{
  "num_key_value_heads": 12,
  "intermediate_size": 1536,
  "vocab_size": 44134,
  "norm_place": "peri",
  "parallel_block": false,
  "train_tokens": 837600000
}
MLP neurons of a small language model. Each row is named by its layer, matrix (gate and up: input weights; down: output weights) and neuron, and shows model dimensions 352-479. Each number is 128 + 32 x the weight over its row's rms, rounded and kept within 0 to 255. A neuron's up and down rows have the sign that makes its largest values positive.
After each neuron's rows, "fires before" lists the tokens most often just after its 100 highest values on Wikipedia text that the model never trained on.

L6.gate1392 [200 174 127 129  66 169 154 153 173 114 176 164  99 150  98 137 112 124 106 163 119 189 106 115 159 136 165 151 114 178 158 163 107  84 136 150 128 129  83 161 124 146 160 123 152 144 161 160 112 136 153 189  88 146 115  90 138 109 142 172 188 152 146 150  70 124 144 114 147 150  90 125 110 158 141 129  71  90 139 122 138 165 113 133 133 123 104 104 229 184  97  79 144 117 152 115 127  60 135 100 161 142 130 131 181 117 159 160 124 130 164 174 177 137 106 113 101 210 109 102 146 169 118 134 103 120 163 108]
L6.up1392 [ 81  85  92  59 119  66 128 147 139 181 132 143 173  72  74 122 106 179 116 132 118  99 116 143 125 156 181 130  97 125 156 154 186 107 169  96 120 155 172 140 158  82 180 159  97 130 105 125 172 152 193 153 121 128  94 174 129 111 157 156 119 158 152 131 153 143  97 144 120  70  95 140 156  90 121 178 120 111 120 117  97 142 105 203 106 168 113 136  52 114 118 142 116 104 112 154 131 110 168 101  58 132 119 184 150 112 122 133 173  78  87 187 122 171  75 140 128 161 141 136 124 131 114 118 130 154 158  60]
L6.down1392 [121  89 128 130 142 157 115 176 134  83 213  96  74 161 120 128 114  96 166 173  71 155 198  80 141 135 199 116 131  91 177 117 134 135 110 112 172 138 136 181  86 170 142  86 116 157 129 131 156 136 154 175 109 120 102 150 150 111 151 154 143 136  60 101 100 145 109 111 106 119 109 122 120 139 123 134 106 155 143 111  98 134 131  91  82 109 158 172 182 108 128  70 154 120 112 117 109 134 170 113 150 135  79 138 127  89 116 110 136 137 129 191 130 173 104 155  94 135 108 122 164 139 120 121 114  84  98 130]
fires before: " |"

L3.gate185 [141 169 123 101 162  84 106 132 115 152 117 154 138 100  97  93 104 139 159 128 164  92 133 106 160 117 142 148 143 162 142  90  85 179 111 123  93 107 156 135 115  72 138 132 163 114 121 108 145 194  54  51 166 104  96 118 149 124 146  98 131 192 111 152 109 171 103 106 110 156 172 158 132 191 130  79  66 111 142  70 109 155 108 161 158 157 139 161 142 116 138  97 135 123 136  91 102 151 171 217  86 104 153 118 172 142 141 122  90  87 111 144 144 152 153 122 117 118 197  88 139 146 173 101 128 154 112 141]
L3.up185 [108 127 117 122 171 112 175 134  95 133  87 123 139 158 192 115  96 103 114 112 128 106 135  87 132 150 123  92 123 100 127  75  94 137  45 153 133 165 180 134 206 115 156 161 149 114 119 143 105 139 213  96 129 119 156 133 120  99 131  88 119 164 134 130 162 123  68  64  53 142  82 130 143 154 117 184 116 125 173 120 103 138 108 135 140 169  93 161  87 138 147 135  92 119 160  81  88 199 174 130 159 128 169  39 160 155 176 187 160 171  63 126 154 160 148 105 140 102 154  84 162  80 160 111 130 155  92 162]
L3.down185 [161 155 116 162  80 124 100  92 103 176 121 152 153  51 134  69 140  56 167 116 117 121 113  34 156  92 128 113 110 217 139 141 135 162 134 143  90 154 147 134 159 131 122 152 137 159 173 108 130 165 127 144 170 141 105 156 125 168 150  71 125 139  91 106  92 103 111 120 138 158 141 173 118 154 137  94 102  95 161 130 161 104 112 151 158 194 162 175 144 106 176  85 128 123  92 106 105 142 171 103  89 132 120  86 127  78  98  69 175 136 118 112  93 175 141 136 140 155 115 143 105  83 160 136  68 169 121  98]
fires before: " |", " of", " had", " were"

L3.gate238 [137 139 173 154 183 156 108 131  76 117 164 125 105 183 185 153 105 123 115 115 135 129 158 172 124 130 133 190 120 170 124  76 141 179 109  59 161 122 144 181  92 141 135 140 157 154 123 116  87 146  81 167 142 156  86 154  99 126 154 138 115 145 158 154  93  95 127 210 156 114 149 133 131 153 178  62 125  88 188 123 107 151 111  84 137 146 125 113  91 152 121 128  65 128 130  84 126 168 156 159 139 154 102 163 141 139  93  75  62 155  99  97 149  92 151 151 113 135 106 114 159 103 166  97 115 159 146 108]
L3.up238 [175 188  92  92 160 145 159 144 156 119  90 173  68  83 103 117 103 104 195 114 160 158 117 128 136 152 163 161 128 149 148 135 110 146 113 127 115 174 129 115 149 137 233 104 139  86 118 106 109 116 134 128 145  96 119 163 145 128 149 145  95  72 175 100  97  49 137  96  81  90 102 119 106 138 157 148 153  91  19  97 163 101 192 119 137 104  78 188 144  92 154 132  85 153  86 149 124 100  99 135 161 203 106  64 121 157 129 162 169 120 130  80  97 180 190 182 181 152 116 153 141 156 130 121  94 148 180 104]
L3.down238 [ 92 140 175 138 149  73 114 144 156 150 143 101 168 108 140  84 131 148 100  62 132 154 128 116 155  90 180 160 124 143 154 144 170 137 135 109  75 169  98 117 217 178 129 148 122 147 184 116 138 141 154 161 140 142 110 157 109 118 121  31 148 149 109 151 156 135 176 186 121 146 195 160  85 122 155 139  95 109 151 129  96 118  37 177 105 159  78 104  95 108 145 132  81 177 200  83 113 139 147 112 154 136 111 196 146 120 150 127 116 157 127  60  85 156 133 129 167 100  98 143 156 119  93 103 149 166  98 121]
fires before: " |", ":", " office"

L7.gate300 [151 182  87 121 129 160 108 178 131  88  87 153 124 112 139  67   8  45 106 120 121 119 110 133  95 142  65 118 110 236 133 165  82 106 100 165 116 127  61 193 179  96 149  78 136 164 220  78  92  92 118 146 131  60 127  92 143 225  58 140 135 123 144 103 105 225 156 131 145 145 161 117 129 152 152  84  90 139 156 120 156 192 183 144 147 184 145  77 188 136 183  92 101 128 124  83  75 128 131 150  86 156  97 174 162  84 106 120 132 132 152 166 105  95 118 133 131 132  90  84 100 171 127 134  63 139 175 112]
L7.up300 [121 146 151 134 129  71 118 150 127 149  95 104 164 133  73 128 128 110 181 160 163 121 156 126 120 109 126  62 121 110 178 143 205 151 169  86 167 146 155 146 113 155  62 111 110 205 149 152 199 149 124 162 166 143 153  95 160 106 142 180 132 127  93 163 113 115 110 129 157  46 114 122  91 136 136  48 153 149 117 114 111  51 125 144 125 180 129  92 137  82 167 126 102 197 102 192  79  89 118 101 129 166 130 145 145 132 122  77 132 136 115 132  95 162 109 106  97 169 101 119 136 167  86 138 117 112 109 106]
L7.down300 [ 96 161 168  98  98 152 147 153 143 116  93  55 170 162 108  97  94 117 158 231 159 120 117 143 114 136 103 117 108 109 159 124 165  81  97 146 148 163 108 139 146 128  61  98 127 200 128 141 147 221 109 161 150  38  65  98 111 234 118 129  88 144 138 141  76 178 122 169 129 122 143 151  90 155  92  59  53 117 134  52 116 158 192 157 132 131 110 101 145  59 154  77 118 128 109 118  65 149 116 167 107  94 121 153 140 120 122 101  85 145  87 142 108 120  96  99 133 148  66 111 125 192 104 126 168  97 128 139]
fires before: " |"

L6.gate1383 [ 88  75 141 121 117  80 173 134  96 127 104 143 111 188 220  97 101 105 176 170 139 100 136 141 159  88 157  80 122 144 149  65 170 155 145  97 149 172 167 138  90  94 105 132 197 170 130 130 148 111 134 155 133 146  77 126 133 136 236 152 114 176 138 172  87 134 122 161 110 136 125 180 115 161 144  87  51 143 152 141 186 138 107 124 154 122 161 135 166 111 109 132  62  68 135 124 123 117 153 156 173 120 112 119 156 144 129 138 106 128 119 123 137 123  98 127 145  64 119  96 169 131 145  66 135 106 102  86]
L6.up1383 [163 108 159  84 145 166  63 158  57 144 143 145 219 154 106 110  95  80 139 122 113 101 132 117 163 130 166 133  92 149 130  84 154  70  96 104  78 104 128 126 165 150 195 119 183 167 169  48 124 122 124 131  87 119 161 112 136 132 140 167 128 163 148 113 136 122  79 127 159  76 171 116 158  89  57  63 128 139 109 132 155  76 173 118 132 127  75 139 130 123 166 149  44 137 109 188 120 188 168 120 126 128 136 101 140 155 173 100 158 183 117 114 145 173 108  88 108 185 119 122 114 138 102  99 121 157 149 113]
L6.down1383 [120  76 167 127 146 152 106  58  91  52 150 128 122 146 150  88 178 112 217  90 107 180 109 172 160  96 157 133 113 161 136 108 139 122 102 141 147 113  94 118 114  78 137 150 146 142  84 128 173 167 125 155 109 103  75 173 116 135 153 150 211 188 208 115  99 113 160  69 128 150 145 129 118 202 120 139 134  75 140  97 144 184 161 132 139  86 116  75  97 119 142 115 102 184  49  93 147 132 126 140 166 110 118 103 150  83 138 159 130 193  88 123  80 156  89 118  39 135 110 157 176 112 100  45 168 148 186  71]
fires before: " |", " and", " of", "\n"

L3.gate1376 [166 186 112 115 137  73 111 142 237 163 115  93 120 182  88 101 103 107  75 182  79 171 158 136 107 121 125 148  70 151 149 119  99 184 133 168  86 187 114 125 126 116 143 124 130 119 116  93 160 154 174 120 102 114 101 182 166 141 137 182 110 144 127 162 122 109 120  91  83 120  81  92 147  68  98 157 114  83 141 167 100  95 128 170 129 117 107 111 165 131 126 154 133 131 134 188  78 121 102 105  95 128 122 174 186 110 137 150 138 106  92 148 118  65  50 103 111 169  42  75 178 116 117  93 127 105 110 104]
L3.up1376 [122 183  89  97  97 108  68 129 117 122 123 102  95 111  76 125  43 169 139 133 113 186 130 143 105 187 190  82 164 176 111 147  81 119 169 142 123 197 143 188 156 142 125 123 120 133 133 127 126 145 161 193 116 101  83 138 113 119 124 167  85 137 165 125 115 145  77 137  80 163 173 112 125 102 117 159  78  73 113 150 146 146 124 114 145 112  74 108 135 155 100 147 137 159 144 135  60 109  81 189  98 172  97 180 172  70 108 190 165 103 100 156 150  75  93  67  73 181  66  83 171 129  60 141 106  86 138 107]
L3.down1376 [134  98  89 138 150 120 134 130 133 153 135 168  65  58 141 133 125 104 164 119 126 128 135 106 121 168 205 153 103 107 169 130 116 108 132 102 139 121 155 140 111 154 163 197 123  79 149 163 131 139  80 136 143 120  58 105 104 110 100  90 129 139 110 155 103 160 119  91 162 151 117 117  98 137  98 160  78 118 151 171 164 129 156 109 131 149  93 150 164 125 145 125 176 153 156 113 123  94 158  59 152 227 143 129 142 141 146 125 103 176 106 142 188 194 128 135 104 156 133 123 124 175  98 167 127 151 109 158]
fires before: " |", " (187", ".0", ".2", " PS"

L3.gate1105 [145 118 152  91 219 116 145  74 150 110 205 188 112 121 159 134  99 111 109  96 181 118  92 179 129 187 137 157 133 143  51 112 133 141 127 192 159  99 141 130 158 127 128 101 164 115 155 124 155 105 124 111 169  83 104 130 151 170 147 127 175 144  80 133 124 111 184 177 138 134 144 114 139 137 161  62 145 123 157 118  73 132 171 168 120 110 160 135 119 180 140  63 103 125 143 104 102  99 150 100 117 163 128 111 127 111 110 139  60  93 106  73  97 139 158 156 118 211 128 137  85 119 112 119 117 134  91 157]
L3.up1105 [133 116 129 115 198  88 117 108  74 116 127 168 164 138 132 159 148 152 138  95 168 120 118  98 106 186 111 173 135 112 125 190 116  86 156 176  93 141 164 143 137 130 158 118 139 158 118 117 101 144 160 156 172 156  62 135 113 145 132 125 149 130 162  85 126 113 112 150 104 169 156 159 153 143 160 149 156  55 143 126 153  78 164 166 140 135 193 101 178 132 134 102 139 119 145 144 112 171  82 101 107 168 113  99 113  80 115  97 125 115 126 138 127 159 123 168 145  50 101 136 153 157 165 121  86  83 119 164]
L3.down1105 [146 148 141 130  85 139 158 168 165 112  71 120 145  94 122 121 181 121 125 112 112 160 216  53 153  90 132 138 125 143 210  74 181 131 100  84  77 158  98  77  82  76  99 172 163  96 126 159 121 141  98 194 135 167 118 110 118 136 143 109  51 137 101 140 148 110  99  58 106 169  99 215 163 120 114 132  99 123  91 129 110 145  68 163 133 151  99 179 119  87 130 167 113 137 112 129 146 213 132 119 127 111 110 134 148 130 152 201 154 186 105 153 141 157 113 183 119 108 186 133 167 147 115 100 101 162 147 121]
fires before: " |"

L3.gate859 [163 140 158 148 133 128 186 137 149  92 103 157  99 157 181 152  89 114 148 136 136 107 175 195 127 113 103  93 117 157 120 155  74 143  96 175 115 140 137 132 135 145 168 106  82 138 168 156 154 134 128  82 101  87 181 115 122 160 138 136  99 149 129 143 118 113 132 116 113 159 124 128 210 115 140  65  85 159 159 114 123 161 110 108  93 105  46  83 183 175 151 133 124 145  93  73 133 159 125  98 210 170 130 145  87 124 172 117  85 142 161 187 124 106 119 155 109 145 124 117 146 126 112 118  82 110 154 189]
L3.up859 [ 99 108 114  73 118 138  75 105  68 163 168  87 111 132 158 126 163  79 135 158 142 146 127 141 220 104 102  85 137 141 162 104 154 114  96  49 187 174 118 146  98 165 117 122  95 126 153 117  91 129  82 133 186 154 137 126 124 150 118  37 128  90 158 118 158 133 135 120 126 107 162  89 132 178 117 124 169 121 107 108 168 173 167 114 122 141 140 187  92 111 135 107 100 112 113 129 164 133 120 151 139 138 134  93  91 162 118 111 147 115 158 106  71 132 110  96 145 157 162 172 144 119 150 131 126 116  83 103]
L3.down859 [176 141 171 104 116 114 176 123 149 119 154 178  84 145 126 132 145 109 132 114 130 154 155 149 206 123 159 155 181 177 130 120 141  89 144 163 172  78 108  60 154 190 130 166  98 139 182 154 118 116 158 121 124 116 178  81 146 163  96  99 158 205 109  90 156 142  97 154 127 128 136 157 213 134 125 136 118 153 155 171 138 121 143  97  88 145 123 110 125  97 125 147  76 172  75  56 147 157  99 103 131 155 104 110  85  95 149 136 110 171 146 174 117  93 152 163  57 107 139  45 147 144  73 150  79 178 128 155]
fires before: "\n", " ", " 5:"